Weights of a small transformer language model.
Architecture: RMSNorm after each block, rotary positions, untied embeddings, normalized queries and keys.
MLP neurons of a small language model. Each row is named by its layer, matrix (gate and up: input weights) and neuron, and shows model dimensions 64-191. Each number is 50 + 15 x the weight over its row's rms, rounded and kept within 0 to 99. A neuron's up and down rows have the sign that makes its largest values positive.
After each neuron's rows, "fires in" lists the words (lower case) most often at its 100 highest values on Wikipedia text that the model never trained on.

L5.gate210:33 36 27 22 72 40 51 39 50 47 54 39 74 39 48 15 65 33 39 42 56 51 53 43 40 57 47 26 41 45 83 58 51 42 37 13 32 03 60 46 50 50 38 52 38 52 42 39 56 45 44 75 64 43 33 50 28 63 38 39 30 46 65 64 43 69 29 60 40 50 49 47 54 13 56 60 85 57 45 65 37 53 61 11 59 63 70 50 50 46 44 51 38 48 65 33 34 45 13 45 45 50 33 82 41 34 42 65 62 51 53 31 22 55 44 95 30 47 62 42 59 34 24 38 41 62 46 86
L5.up210:57 33 48 35 38 39 71 43 66 62 51 55 70 63 41 56 41 59 47 59 28 45 64 60 57 58 58 27 41 14 69 56 44 47 74 56 46 58 48 77 24 71 46 38 33 41 50 55 18 52 45 56 49 58 21 45 48 37 11 74 51 33 89 72 47 39 45 52 25 18 55 49 79 52 23 69 44 27 39 52 78 22 65 49 53 66 30 36 71 56 71 53 52 57 64 31 44 77 65 43 45 57 57 42 69 38 60 73 56 40 69 51 04 42 39 42 67 42 61 57 49 70 43 44 64 50 52 63
fires in: "july", "february", "may", "november", "april", "june"

L4.gate186:35 38 24 48 60 52 50 50 25 23 77 63 53 36 64 53 30 56 29 31 58 51 52 62 56 19 31 89 35 19 39 51 51 80 59 61 62 40 24 54 52 57 44 68 30 35 51 32 16 35 59 67 47 48 44 37 83 31 46 61 28 35 56 41 54 43 44 58 58 57 47 50 59 34 45 53 44 62 75 73 25 54 51 62 86 42 65 49 56 32 29 61 61 78 30 64 49 65 37 36 45 57 61 61 61 64 38 55 33 44 35 53 62 40 64 37 43 48 50 37 44 60 56 53 68 40 66 54
L4.up186:75 51 52 49 87 83 59 54 81 31 38 47 43 42 55 43 57 56 36 48 42 27 68 61 38 34 16 61 74 36 55 59 29 44 41 51 33 60 56 41 50 29 44 52 53 40 51 44 44 45 39 72 58 41 39 47 38 34 53 43 51 37 46 52 41 47 63 47 49 57 53 43 50 64 29 20 31 39 70 55 71 77 59 25 35 51 65 54 36 46 68 45 49 81 50 47 37 24 33 49 57 54 64 71 83 75 48 37 52 54 61 46 61 62 79 34 57 37 62 22 64 40 62 35 80 30 53 60
fires in: "south", "new", "north", "west", "united"

L6.gate447:37 45 43 42 46 39 40 39 61 47 35 43 38 26 31 56 44 38 64 41 76 52 65 44 62 46 60 42 54 46 66 34 52 31 48 24 55 34 59 58 26 83 51 46 65 35 59 61 36 37 38 74 45 63 32 39 33 90 54 45 54 71 02 63 58 50 28 40 48 50 58 58 41 30 59 77 38 54 64 35 55 56 58 60 53 47 31 60 51 60 24 29 36 63 61 66 48 34 70 87 19 37 36 35 26 27 38 60 49 52 49 68 43 26 51 49 49 57 55 43 59 62 39 64 68 58 46 36
L6.up447:44 47 52 40 36 36 26 24 52 15 45 42 68 67 43 45 56 39 52 53 37 66 62 54 72 39 34 51 68 42 61 60 21 40 76 62 45 60 48 79 16 41 40 52 57 71 65 54 34 78 60 59 26 48 36 61 50 34 42 73 38 62 20 24 26 48 35 42 50 43 43 66 51 36 67 47 46 28 34 62 33 31 56 46 47 74 69 42 63 67 51 37 44 53 50 47 62 46 34 58 65 43 54 59 44 27 46 66 56 47 41 61 08 04 61 74 58 55 31 49 47 27 52 74 57 61 59 44
fires in: "under", "took", "takes", "take", "got"

L9.gate237:49 45 57 51 19 57 60 33 68 73 61 54 56 71 32 65 62 40 64 68 67 52 70 66 47 57 35 56 95 63 53 31 40 66 45 52 80 54 41 42 52 61 40 59 56 55 41 29 41 56 50 66 37 61 29 53 70 61 65 64 48 61 58 72 69 25 51 57 39 39 49 87 33 49 59 28 38 19 27 44 55 56 77 41 29 55 39 33 58 66 23 80 64 41 63 48 61 53 40 70 64 24 72 67 42 57 43 62 38 59 42 27 61 39 22 63 63 49 40 41 51 51 75 24 57 51 49 71
L9.up237:57 30 55 39 30 80 38 43 64 51 51 27 49 52 60 44 61 52 32 52 40 59 54 26 41 59 74 38 35 34 42 30 52 49 60 46 43 44 56 27 67 52 47 57 38 33 47 23 44 56 55 48 60 35 53 54 25 27 63 44 52 31 46 51 70 67 43 41 56 71 70 60 55 59 87 52 44 35 59 74 42 51 69 60 69 42 35 45 72 54 50 46 49 63 10 68 47 62 75 16 64 24 53 33 51 58 35 50 49 48 41 33 59 35 51 70 09 48 53 34 47 49 35 34 56 56 71 19
fires in: "it", "he", "she", "was"

L2.gate390:52 38 36 63 42 38 61 44 75 71 54 25 64 50 52 31 56 37 62 44 40 61 64 38 39 50 30 39 29 67 39 42 25 49 51 56 61 49 47 47 41 79 61 28 35 69 84 43 46 21 65 56 56 38 47 53 51 35 34 38 38 59 29 49 60 40 54 32 59 70 39 48 39 62 27 31 44 47 53 42 37 34 30 36 72 61 59 53 59 57 76 76 44 35 52 21 51 54 24 68 31 47 53 56 43 38 36 64 32 89 36 34 38 64 38 75 46 27 36 39 37 59 58 39 31 25 38 75
L2.up390:63 35 29 36 41 39 73 10 76 65 48 67 63 56 47 39 48 69 75 45 70 68 49 34 61 62 38 48 41 35 35 60 35 67 70 38 50 68 28 57 32 59 61 44 41 59 68 43 59 32 60 55 38 71 30 41 34 30 31 60 28 44 46 22 36 59 64 41 42 57 39 63 31 51 49 31 33 59 65 30 52 35 42 26 67 67 39 51 18 68 64 64 32 42 66 23 71 83 43 55 42 43 52 63 87 55 13 55 37 89 56 44 48 46 31 44 37 36 33 34 43 33 57 23 26 47 40 68
fires in: "her", "his", "its"

L5.gate254:62 41 43 35 66 64 49 43 63 43 64 58 68 39 47 44 34 25 65 56 53 69 46 43 62 69 23 35 44 37 65 46 65 46 44 51 60 67 40 48 22 27 52 24 49 67 52 47 56 32 68 48 31 48 43 98 36 55 53 41 38 35 66 54 65 51 52 63 56 53 42 60 18 28 48 22 37 49 28 30 51 66 27 39 50 69 64 32 40 79 25 51 39 71 56 28 37 55 35 41 54 22 58 52 41 46 75 24 47 42 41 59 43 51 71 66 39 27 29 39 60 76 39 39 55 67 31 34
L5.up254:38 48 58 30 54 50 43 67 41 59 88 62 38 56 54 83 53 21 35 60 57 55 36 72 63 43 56 19 70 52 42 37 44 59 60 76 77 55 55 60 23 66 26 53 71 25 48 37 47 43 40 40 38 53 33 84 38 67 51 41 41 56 56 44 72 61 45 57 38 70 55 44 45 52 57 49 62 31 57 50 33 34 28 59 47 66 55 32 54 17 54 44 53 34 60 57 35 50 46 66 40 73 30 44 20 34 58 59 32 60 67 36 82 68 81 51 72 56 48 47 42 60 43 27 65 61 55 42
fires in: "south", "main", "east", "right", "central", "left"

L5.gate500:52 63 54 80 47 51 69 50 57 48 24 71 70 60 48 38 56 72 30 58 25 80 45 59 40 74 39 56 58 42 62 53 45 48 65 66 37 41 30 62 49 58 56 63 41 15 56 56 62 58 66 06 35 50 57 41 31 34 05 59 76 53 69 34 57 47 81 44 47 52 60 64 37 54 28 63 55 18 34 46 69 55 57 64 61 90 46 73 45 62 35 41 30 46 60 43 52 44 84 74 55 46 39 35 47 47 60 52 40 64 45 54 19 27 63 26 55 63 37 63 27 28 44 61 39 64 40 54
L5.up500:25 44 64 51 37 49 54 36 32 29 72 38 69 68 61 62 46 65 54 45 60 33 49 57 46 67 61 57 48 99 54 22 36 55 52 37 41 46 70 27 50 46 59 42 51 41 38 45 56 59 48 17 48 13 40 58 53 44 54 74 44 50 50 38 56 60 53 54 72 63 36 62 37 63 20 51 65 23 42 52 19 67 51 55 46 74 50 66 60 51 36 50 71 55 38 22 23 34 64 54 44 64 19 39 25 20 53 62 46 34 29 48 42 43 43 46 45 65 30 21 44 43 43 61 55 19 54 56
fires in: "band", "album", "group", "system", "team"

L6.gate239:34 38 43 64 51 41 64 62 58 56 62 39 41 50 33 40 51 24 30 63 50 51 29 47 40 33 38 42 63 52 51 64 37 61 40 75 34 47 80 75 84 40 35 58 85 47 37 44 75 66 47 50 35 66 37 39 37 29 16 25 64 30 44 24 49 62 52 30 38 44 60 67 16 52 62 54 67 26 34 43 60 58 45 36 54 53 55 48 59 92 57 27 72 79 66 47 34 52 58 53 52 20 67 52 26 77 43 53 24 60 64 36 49 53 35 38 56 61 74 57 79 65 45 34 40 42 68 52
L6.up239:52 30 38 51 49 45 61 29 42 35 64 52 59 36 70 70 88 11 36 77 52 49 81 47 42 37 48 72 31 36 52 55 42 58 61 41 31 40 29 41 00 75 58 56 30 69 34 19 39 52 60 40 58 60 42 50 69 12 34 51 51 46 59 49 31 44 43 33 43 81 51 53 63 55 49 46 43 60 26 40 65 45 45 52 67 73 75 57 62 50 51 47 47 54 48 39 71 83 52 40 38 72 35 50 44 54 70 43 53 31 72 42 50 66 58 46 60 53 60 58 73 63 46 62 65 50 49 37
fires in: "under", "chief", "chairman", "director", "president", "master"

L9.gate428:54 47 29 55 66 50 39 51 30 38 33 31 65 68 45 76 55 55 43 15 19 37 44 46 34 11 40 52 73 48 58 44 23 31 58 58 59 48 49 42 59 38 34 65 44 54 52 58 48 53 55 50 39 53 41 57 53 63 69 57 48 63 53 80 34 58 58 44 64 28 35 43 47 34 49 60 31 42 62 55 12 65 55 37 56 37 73 61 52 63 44 64 29 67 42 68 80 58 69 08 70 49 59 48 44 34 42 58 58 54 58 35 47 49 56 32 60 60 49 40 47 44 66 27 55 50 58 46
L9.up428:57 57 35 52 69 56 43 46 40 48 65 50 49 34 54 52 45 22 31 73 51 42 64 68 22 70 28 70 77 45 45 23 64 30 22 37 47 26 43 54 33 42 55 48 36 34 69 39 38 36 24 79 65 60 41 37 58 33 67 59 30 56 04 58 42 47 35 59 50 48 59 43 65 31 76 81 58 51 48 78 52 62 53 38 56 72 40 33 57 59 62 60 33 33 63 64 68 37 42 44 35 54 48 36 40 46 57 46 42 60 53 58 26 34 43 41 44 57 45 55 23 42 33 77 47 38 45 48
fires in: "for", "to"

L4.gate281:46 47 28 43 47 39 50 52 49 57 38 80 52 57 49 52 59 68 45 54 18 56 53 44 20 46 32 60 53 29 63 61 67 56 68 51 47 42 25 50 57 53 51 38 62 73 73 28 40 44 66 15 44 29 52 69 33 37 52 01 59 61 62 60 66 15 27 46 67 71 37 35 42 48 10 63 39 42 70 60 59 65 59 52 55 56 52 29 30 57 86 54 24 53 39 32 38 57 38 67 68 30 50 68 67 62 58 62 44 43 64 56 51 33 78 32 36 35 57 33 75 48 82 37 66 39 48 64
L4.up281:36 53 54 52 54 25 45 41 39 38 57 68 49 39 47 14 45 62 45 35 51 70 38 60 41 69 52 57 50 49 58 71 54 53 29 43 93 34 38 66 43 47 44 62 66 57 51 54 84 33 55 72 47 41 51 44 55 42 24 80 36 40 41 57 72 87 27 51 65 54 49 46 57 79 54 45 32 56 54 57 22 80 49 51 58 40 70 32 23 37 55 64 48 41 57 06 39 51 63 52 40 51 38 53 54 44 72 45 42 56 76 54 54 64 39 57 82 13 44 71 38 51 46 54 82 36 87 32
fires in: "first", "east", "south", "north", "west", "deep"

L4.gate83:54 44 51 55 67 30 53 45 21 73 48 78 49 46 18 48 71 55 48 54 47 48 50 66 58 32 55 54 57 78 63 60 46 64 34 70 69 60 53 39 45 47 44 37 62 84 57 58 52 40 14 59 33 34 38 29 23 36 54 27 46 57 47 57 59 46 39 67 59 69 66 36 49 56 36 18 46 70 82 55 46 61 33 50 18 60 70 45 41 30 68 44 51 48 66 44 66 21 82 44 45 19 39 51 61 36 42 61 37 47 48 44 45 61 48 35 53 13 49 61 60 84 61 35 49 56 52 54
L4.up83:63 98 59 70 79 63 62 38 17 64 40 55 47 45 38 42 36 50 60 33 40 45 48 73 45 37 47 95 43 85 67 39 37 36 69 43 57 64 38 67 51 52 58 35 61 23 37 51 40 27 48 51 56 36 60 48 70 43 41 62 42 39 39 53 58 61 54 47 35 49 17 38 51 52 28 35 54 65 77 50 67 75 21 33 58 52 53 49 69 18 51 30 31 63 67 51 66 54 72 68 31 26 60 62 35 48 31 17 40 63 35 53 38 35 49 37 73 59 57 39 42 61 55 45 56 37 47 51
fires in: "to", "can", "might"

L9.gate431:32 36 60 53 38 62 29 26 33 52 60 61 77 67 43 36 60 44 13 48 57 67 66 44 25 71 53 40 22 43 55 33 19 49 52 73 63 62 21 41 49 68 35 54 63 61 74 34 39 33 46 72 49 48 18 47 59 43 49 21 37 51 33 40 80 34 38 65 66 67 44 37 39 63 17 40 27 64 49 51 70 66 49 52 55 65 63 46 49 59 52 46 53 29 31 26 67 60 77 34 34 46 63 64 55 41 59 56 34 54 53 30 46 32 44 48 58 38 66 33 61 30 97 45 50 35 31 61
L9.up431:51 25 47 38 36 61 58 69 50 72 52 52 85 59 54 44 51 17 46 70 20 73 38 40 47 54 35 24 51 20 29 51 37 39 40 82 54 61 44 61 17 61 42 66 43 29 52 36 29 51 46 38 67 81 39 51 39 47 71 60 09 46 31 53 54 21 58 45 56 27 66 42 43 44 46 34 36 58 29 43 50 49 54 24 45 52 40 70 36 27 59 17 66 51 73 18 15 50 53 52 33 46 36 44 48 68 56 32 49 58 49 42 47 53 66 63 73 39 55 73 57 74 71 47 40 62 36 80
fires in: "the", "his", "its", "s"

L9.gate99:58 50 64 36 64 63 49 32 35 32 50 38 68 44 92 06 58 47 58 42 66 66 30 31 62 32 33 45 47 69 69 55 39 58 41 57 61 64 69 65 56 40 74 78 43 66 68 70 48 34 55 57 66 45 50 48 57 46 56 57 62 57 22 49 25 48 67 36 50 78 53 34 57 60 68 50 42 66 67 31 57 76 53 35 32 33 48 48 64 70 43 57 41 50 75 42 71 74 49 36 64 65 31 69 38 72 71 45 51 63 50 37 51 49 37 56 48 42 37 45 51 32 31 64 47 84 41 18
L9.up99:52 37 60 61 43 33 53 67 37 53 47 69 72 53 65 45 35 60 52 68 36 42 74 45 70 67 33 57 58 42 72 35 29 61 83 36 36 50 46 37 72 62 41 59 44 76 68 19 58 74 45 57 61 41 47 78 55 41 61 71 24 56 43 57 17 37 42 52 56 60 32 52 55 32 41 26 43 36 93 49 25 45 38 64 56 46 46 13 65 45 44 63 59 29 67 77 44 37 34 73 42 71 49 33 27 35 25 45 40 56 50 49 59 79 52 34 57 58 68 47 50 56 54 57 58 55 48 45
fires in: "0", "11", "10", "5", "15"

L2.gate496:47 65 36 84 59 39 43 71 73 50 36 38 63 38 65 30 60 52 43 27 42 65 46 44 63 69 36 43 57 89 62 65 39 24 32 45 44 41 65 50 42 69 66 35 51 50 68 33 63 46 41 52 49 62 42 69 49 63 49 27 53 93 69 59 49 59 49 46 48 39 39 59 39 41 59 40 38 45 42 85 49 66 48 44 79 21 53 45 42 66 51 46 07 49 61 50 74 40 35 53 35 61 59 78 29 22 45 36 38 68 53 28 31 60 52 62 42 49 78 68 42 41 31 54 46 76 61 68
L2.up496:58 30 54 45 59 65 32 69 80 68 49 35 48 54 46 22 70 49 68 73 46 26 44 29 48 53 30 35 61 79 60 62 61 55 48 61 23 43 32 53 52 71 60 35 39 40 41 47 61 48 64 57 61 43 40 51 27 72 33 18 59 67 32 46 56 51 48 60 73 44 33 57 50 33 43 63 53 35 64 71 63 46 50 59 43 40 58 61 65 47 21 55 75 35 65 63 53 34 58 82 71 56 81 73 52 29 41 50 40 59 44 30 39 46 46 58 24 64 50 66 74 39 62 26 19 39 40 55
fires in: "these", "this", "two", "see", "no", "certain"

L9.gate169:36 40 57 58 22 25 34 64 54 64 58 39 45 52 69 16 59 41 37 55 51 54 51 49 28 49 51 51 40 39 51 34 58 50 45 62 97 53 31 46 33 56 38 50 52 40 40 46 43 38 21 62 57 39 65 42 59 26 19 50 57 63 29 74 55 58 56 58 49 25 46 32 35 48 68 39 75 41 45 71 49 54 41 34 57 41 15 48 30 68 37 78 56 53 67 65 69 45 18 57 49 51 47 48 44 30 32 82 58 65 50 50 44 51 51 41 26 64 72 46 59 58 50 78 42 53 28 37
L9.up169:60 28 29 76 65 55 56 70 54 29 61 65 64 23 39 58 71 46 63 22 55 50 52 50 53 60 46 47 54 57 53 61 39 41 34 46 47 53 48 61 57 52 73 26 54 40 52 49 60 49 55 39 17 58 45 72 40 48 47 44 40 64 35 43 47 65 79 58 70 25 52 81 38 64 61 57 64 66 34 53 64 32 55 32 36 37 64 52 47 49 36 57 64 51 37 68 49 57 44 51 24 40 62 29 50 40 59 48 28 61 45 57 32 61 85 77 06 63 35 48 64 67 30 74 53 34 41 53
fires in: "a"

L4.gate426:41 58 36 34 51 63 50 37 52 33 40 35 36 58 35 35 59 26 75 46 60 68 62 41 29 41 56 52 49 46 65 47 51 41 29 26 47 77 05 77 56 89 49 59 37 66 43 57 80 45 35 40 57 32 45 44 38 43 35 74 63 17 53 53 63 31 64 56 53 62 67 32 54 29 47 70 36 27 68 80 35 48 58 40 67 63 54 49 32 49 31 31 36 50 58 53 52 62 44 49 54 49 65 63 37 57 67 76 49 39 37 40 48 58 72 45 18 65 67 31 31 59 29 69 39 68 32 25
L4.up426:52 55 53 59 33 67 24 51 30 48 20 57 61 70 52 46 87 27 57 54 30 29 58 44 44 53 56 42 58 62 75 45 43 57 53 46 70 62 42 71 55 61 72 39 50 65 67 54 57 48 43 11 33 49 39 69 60 55 36 48 29 47 43 66 81 75 53 93 21 55 56 26 41 51 54 39 32 40 71 72 35 48 37 45 73 61 61 40 31 31 65 23 67 62 72 57 70 81 46 39 08 56 34 75 47 41 37 44 40 21 42 74 45 22 43 61 49 52 41 37 57 74 42 40 42 51 41 72
fires in: "july", "february", "january", "dec"

L4.gate504:38 50 54 41 04 53 49 40 29 36 63 36 50 69 31 42 42 58 43 36 60 54 41 24 65 37 25 31 36 61 55 21 23 48 56 62 57 52 42 61 73 07 68 45 39 67 63 59 30 51 76 34 62 37 35 64 30 25 45 32 39 65 22 47 61 43 42 47 58 24 54 38 44 54 61 45 45 30 31 50 28 29 55 51 39 78 46 52 43 41 56 48 42 46 60 55 54 16 51 66 78 28 44 49 46 48 50 53 65 53 36 35 42 42 45 44 49 49 59 58 48 40 47 66 15 39 46 72
L4.up504:61 45 52 51 46 53 70 45 51 38 42 56 34 26 71 41 47 55 43 66 72 53 61 64 65 33 50 85 50 56 32 38 53 26 30 59 27 41 70 17 37 56 61 61 31 69 31 69 29 62 62 57 21 56 43 60 61 15 70 67 43 98 65 38 57 77 60 40 64 50 30 36 45 61 45 49 57 63 27 76 51 48 41 70 40 54 44 39 41 43 44 49 57 65 39 44 67 36 79 30 35 54 59 67 38 45 60 52 39 45 45 68 45 33 26 74 65 43 30 33 48 43 61 72 53 48 71 58
fires in: "he", "she", "him"

L2.gate476:69 23 42 63 56 43 57 33 28 37 82 50 46 74 40 49 49 61 33 46 26 67 68 58 43 56 34 48 49 52 60 48 50 83 59 65 46 46 28 49 37 61 59 18 58 38 42 67 30 49 79 38 29 52 37 56 67 53 30 76 34 31 24 85 53 25 34 48 79 60 34 63 62 27 59 48 25 53 44 35 32 43 55 39 36 67 51 53 57 68 24 34 64 60 46 33 43 39 27 22 68 23 66 61 35 26 58 32 48 64 38 55 55 41 54 39 47 64 44 61 47 46 25 36 32 77 52 60
L2.up476:50 49 51 89 39 44 66 36 27 41 54 31 47 50 61 21 43 58 61 30 54 29 31 54 90 63 39 52 42 59 49 50 67 75 60 52 46 42 43 50 45 64 55 34 40 16 20 58 29 80 58 31 45 13 42 39 55 91 49 76 55 59 48 48 53 52 40 45 47 23 35 54 65 49 80 63 67 71 61 57 38 60 53 64 31 64 68 42 46 76 31 50 78 77 39 62 56 54 44 38 67 50 19 48 37 31 49 44 46 52 51 49 64 39 48 60 43 36 67 59 56 52 54 64 41 60 42 75
fires in: "of", "goal"

L5.gate487:59 41 55 38 67 36 69 59 47 70 66 55 66 58 57 38 76 48 63 69 68 37 56 59 52 22 23 65 29 72 85 22 30 49 44 52 24 57 59 33 44 52 58 37 62 68 41 42 52 66 48 48 31 67 51 62 56 62 29 96 68 67 51 02 46 48 55 52 39 72 27 48 61 53 62 43 61 63 43 40 69 60 48 29 59 40 63 55 59 41 25 52 45 48 51 26 54 67 65 73 39 49 65 33 55 36 35 74 39 67 50 49 33 26 55 57 31 39 74 49 45 40 55 32 40 41 17 41
L5.up487:49 42 73 48 40 44 32 38 69 62 30 45 56 76 56 60 41 53 50 65 65 77 56 56 75 51 67 35 70 38 56 56 82 61 63 58 53 56 47 40 30 81 43 62 40 39 50 53 42 61 35 50 63 26 75 33 26 46 49 56 36 50 27 32 28 28 39 51 53 72 51 49 51 71 59 42 35 66 47 41 51 43 63 43 46 39 63 55 50 50 60 43 42 60 69 68 42 67 50 73 59 64 56 37 78 47 37 62 31 71 61 38 29 44 97 35 51 71 24 53 66 26 49 45 67 41 41 53
fires in: "in", "under"

L5.gate244:64 50 81 51 60 63 65 38 55 63 52 53 33 66 64 42 91 27 32 55 58 29 62 30 75 63 33 63 46 64 40 40 32 42 48 73 37 29 38 40 13 54 44 27 54 64 64 57 45 77 42 26 49 61 64 79 45 48 58 45 51 45 43 37 58 35 49 30 55 59 70 52 16 52 55 49 56 49 61 50 44 53 60 27 58 36 80 39 54 47 41 59 39 48 55 43 69 35 59 65 43 53 31 39 41 38 48 36 74 18 46 42 22 43 67 86 20 41 76 58 33 57 71 65 48 32 37 57
L5.up244:56 54 43 45 52 10 64 78 62 42 36 49 45 24 53 34 44 61 53 28 30 38 40 43 43 52 65 64 55 51 32 41 55 26 62 33 36 46 66 17 30 45 67 39 51 55 59 51 30 75 61 52 64 69 76 58 13 54 52 81 17 55 50 53 44 38 30 35 62 26 74 79 52 62 38 56 39 63 42 72 56 53 49 56 53 59 71 66 52 49 66 52 71 62 60 51 52 58 75 37 75 44 47 44 60 13 33 47 38 64 60 41 59 28 18 38 46 39 41 67 35 74 53 75 45 56 53 61
fires in: "it", "also", "which", "do", "did", "of"

L5.gate181:42 38 46 45 55 42 43 52 61 29 64 41 79 34 48 30 52 37 70 21 37 24 61 44 25 54 25 45 68 75 89 72 64 41 66 41 73 52 25 36 45 61 38 70 55 45 89 61 58 72 67 42 54 61 53 42 66 29 61 43 47 58 33 59 54 37 51 40 69 64 44 62 37 67 32 50 45 37 42 57 51 56 42 42 27 73 54 61 49 44 68 73 55 61 59 73 30 45 63 66 65 30 49 34 79 64 48 46 61 63 59 41 48 39 59 50 58 45 81 30 52 67 29 22 27 55 53 43
L5.up181:38 35 43 78 45 37 15 53 66 55 60 61 39 37 90 59 48 63 28 62 41 49 33 60 52 47 63 62 57 73 38 75 57 40 31 64 55 72 62 40 55 71 32 50 64 39 44 55 58 42 46 58 32 24 43 77 74 59 61 77 54 53 51 32 38 38 42 54 81 63 40 40 14 44 50 37 43 57 54 51 31 60 35 22 42 46 53 43 70 48 45 40 49 30 25 31 54 24 51 64 76 45 91 67 47 51 65 61 41 58 47 40 75 35 40 59 42 62 28 47 56 31 43 74 65 51 33 55
fires in: "he", "she"

L6.gate511:65 45 45 65 56 74 51 52 36 42 31 40 38 45 53 64 50 49 36 59 49 57 42 68 43 53 76 57 51 69 73 54 07 53 56 43 61 36 34 48 73 65 39 39 49 35 64 43 84 54 32 60 69 45 54 66 56 59 99 61 63 53 42 63 37 65 61 59 46 45 54 48 35 25 53 76 52 53 30 54 25 79 41 24 53 51 51 60 49 84 47 49 85 61 58 61 68 72 52 34 67 62 42 31 63 26 54 53 68 23 64 63 40 30 66 23 56 72 60 54 47 40 39 44 69 53 41 61
L6.up511:60 61 60 65 66 50 67 42 33 65 81 45 26 61 49 37 49 56 58 57 25 47 69 66 44 64 65 51 58 16 22 67 56 34 35 25 54 26 88 59 54 76 60 38 22 36 41 53 53 58 52 67 54 57 43 36 45 30 74 69 35 57 59 57 49 56 39 21 51 45 41 69 56 45 20 69 57 41 55 36 57 77 32 51 58 19 52 44 52 43 82 72 54 63 79 32 75 46 53 54 45 59 49 62 65 11 63 29 49 47 76 31 32 43 55 69 36 56 54 64 25 27 70 61 53 50 25 32
fires in: "for", "on", "as", "in"

L2.gate143:57 41 57 43 53 26 69 71 34 59 44 50 48 61 72 28 34 60 48 34 83 69 37 41 44 32 58 34 40 69 66 39 57 42 33 50 75 42 58 55 31 64 52 28 56 53 23 52 34 70 47 48 34 58 55 53 66 48 65 58 61 32 37 62 44 63 29 52 38 49 68 28 54 39 82 49 44 65 59 51 60 66 50 61 31 43 39 65 83 49 62 21 25 48 40 48 60 44 21 51 29 63 48 58 66 81 39 43 59 40 79 52 56 39 39 38 42 40 46 37 61 70 59 51 51 62 66 30
L2.up143:54 56 42 32 45 44 34 72 19 57 42 44 57 41 54 72 57 34 48 49 65 27 40 56 47 39 60 18 34 39 38 34 37 55 46 66 57 63 35 28 61 46 67 48 54 48 67 46 35 72 70 53 38 58 55 73 60 49 34 52 49 46 40 84 54 62 65 64 80 36 61 39 48 31 60 64 43 50 47 53 81 65 46 76 24 46 56 62 85 39 43 24 69 45 62 77 74 37 26 49 35 61 40 47 79 40 50 41 54 49 68 43 81 38 42 60 46 58 60 54 47 37 67 51 59 45 40 49
fires in: "18", "15", "13", "17", "11", "12"

L4.gate104:35 76 88 49 54 58 47 24 50 40 36 38 44 47 35 56 41 39 55 44 21 48 51 56 63 64 71 40 48 58 54 45 51 63 22 47 37 42 32 37 38 43 45 44 47 36 43 38 48 31 51 16 61 37 41 44 50 47 65 62 12 49 61 72 52 66 53 51 49 62 66 79 34 77 48 56 42 46 44 56 44 43 41 69 48 46 45 37 88 46 68 67 42 29 55 54 49 51 42 62 54 29 49 54 44 60 63 82 55 30 43 82 56 62 46 69 62 73 78 32 50 39 45 52 50 19 54 61
L4.up104:56 58 35 40 65 52 53 22 62 48 54 27 35 47 50 62 53 39 30 54 44 76 59 58 55 55 64 46 41 74 67 47 42 62 40 51 43 25 77 36 58 45 42 55 58 32 31 37 52 51 51 51 56 67 37 69 56 46 62 52 70 58 51 36 84 33 50 55 50 42 47 36 35 69 44 33 32 50 30 73 53 62 55 22 26 54 59 39 44 08 93 39 49 35 70 55 74 48 68 56 46 39 41 35 29 37 51 27 70 46 30 49 62 41 70 42 54 41 39 31 21 55 28 37 56 34 41 16
fires in: "team", "band", "2025", "club", "2018", "2014"

L5.gate344:64 61 58 50 50 33 47 81 45 54 69 65 52 67 43 49 58 28 46 49 33 51 51 52 62 71 95 29 52 75 53 78 43 30 53 65 54 57 34 40 52 68 33 45 42 53 72 53 64 56 72 34 85 23 48 48 51 50 72 54 37 55 58 49 59 79 43 23 83 44 37 28 67 25 53 52 45 73 66 33 55 35 72 37 59 47 56 60 54 38 31 53 83 64 50 70 51 46 70 54 55 59 41 47 33 74 48 16 43 37 59 62 38 59 37 66 30 62 39 52 50 37 90 54 59 25 40 29
L5.up344:59 66 80 32 41 46 59 31 26 38 78 71 60 46 44 60 53 50 43 34 55 60 53 35 22 57 32 45 22 36 43 61 54 30 69 69 49 47 57 76 40 80 28 53 13 69 39 34 47 58 48 61 52 45 55 44 44 50 29 65 67 40 88 62 47 66 29 49 54 46 49 23 57 53 41 44 45 58 43 54 54 59 55 52 64 68 42 64 65 77 52 61 56 37 50 41 29 40 54 39 45 44 42 40 40 29 55 45 57 49 59 36 39 57 58 39 40 16 33 46 70 71 36 57 60 34 54 68
fires in: "of", "oil", "in", "m", "denver", "on"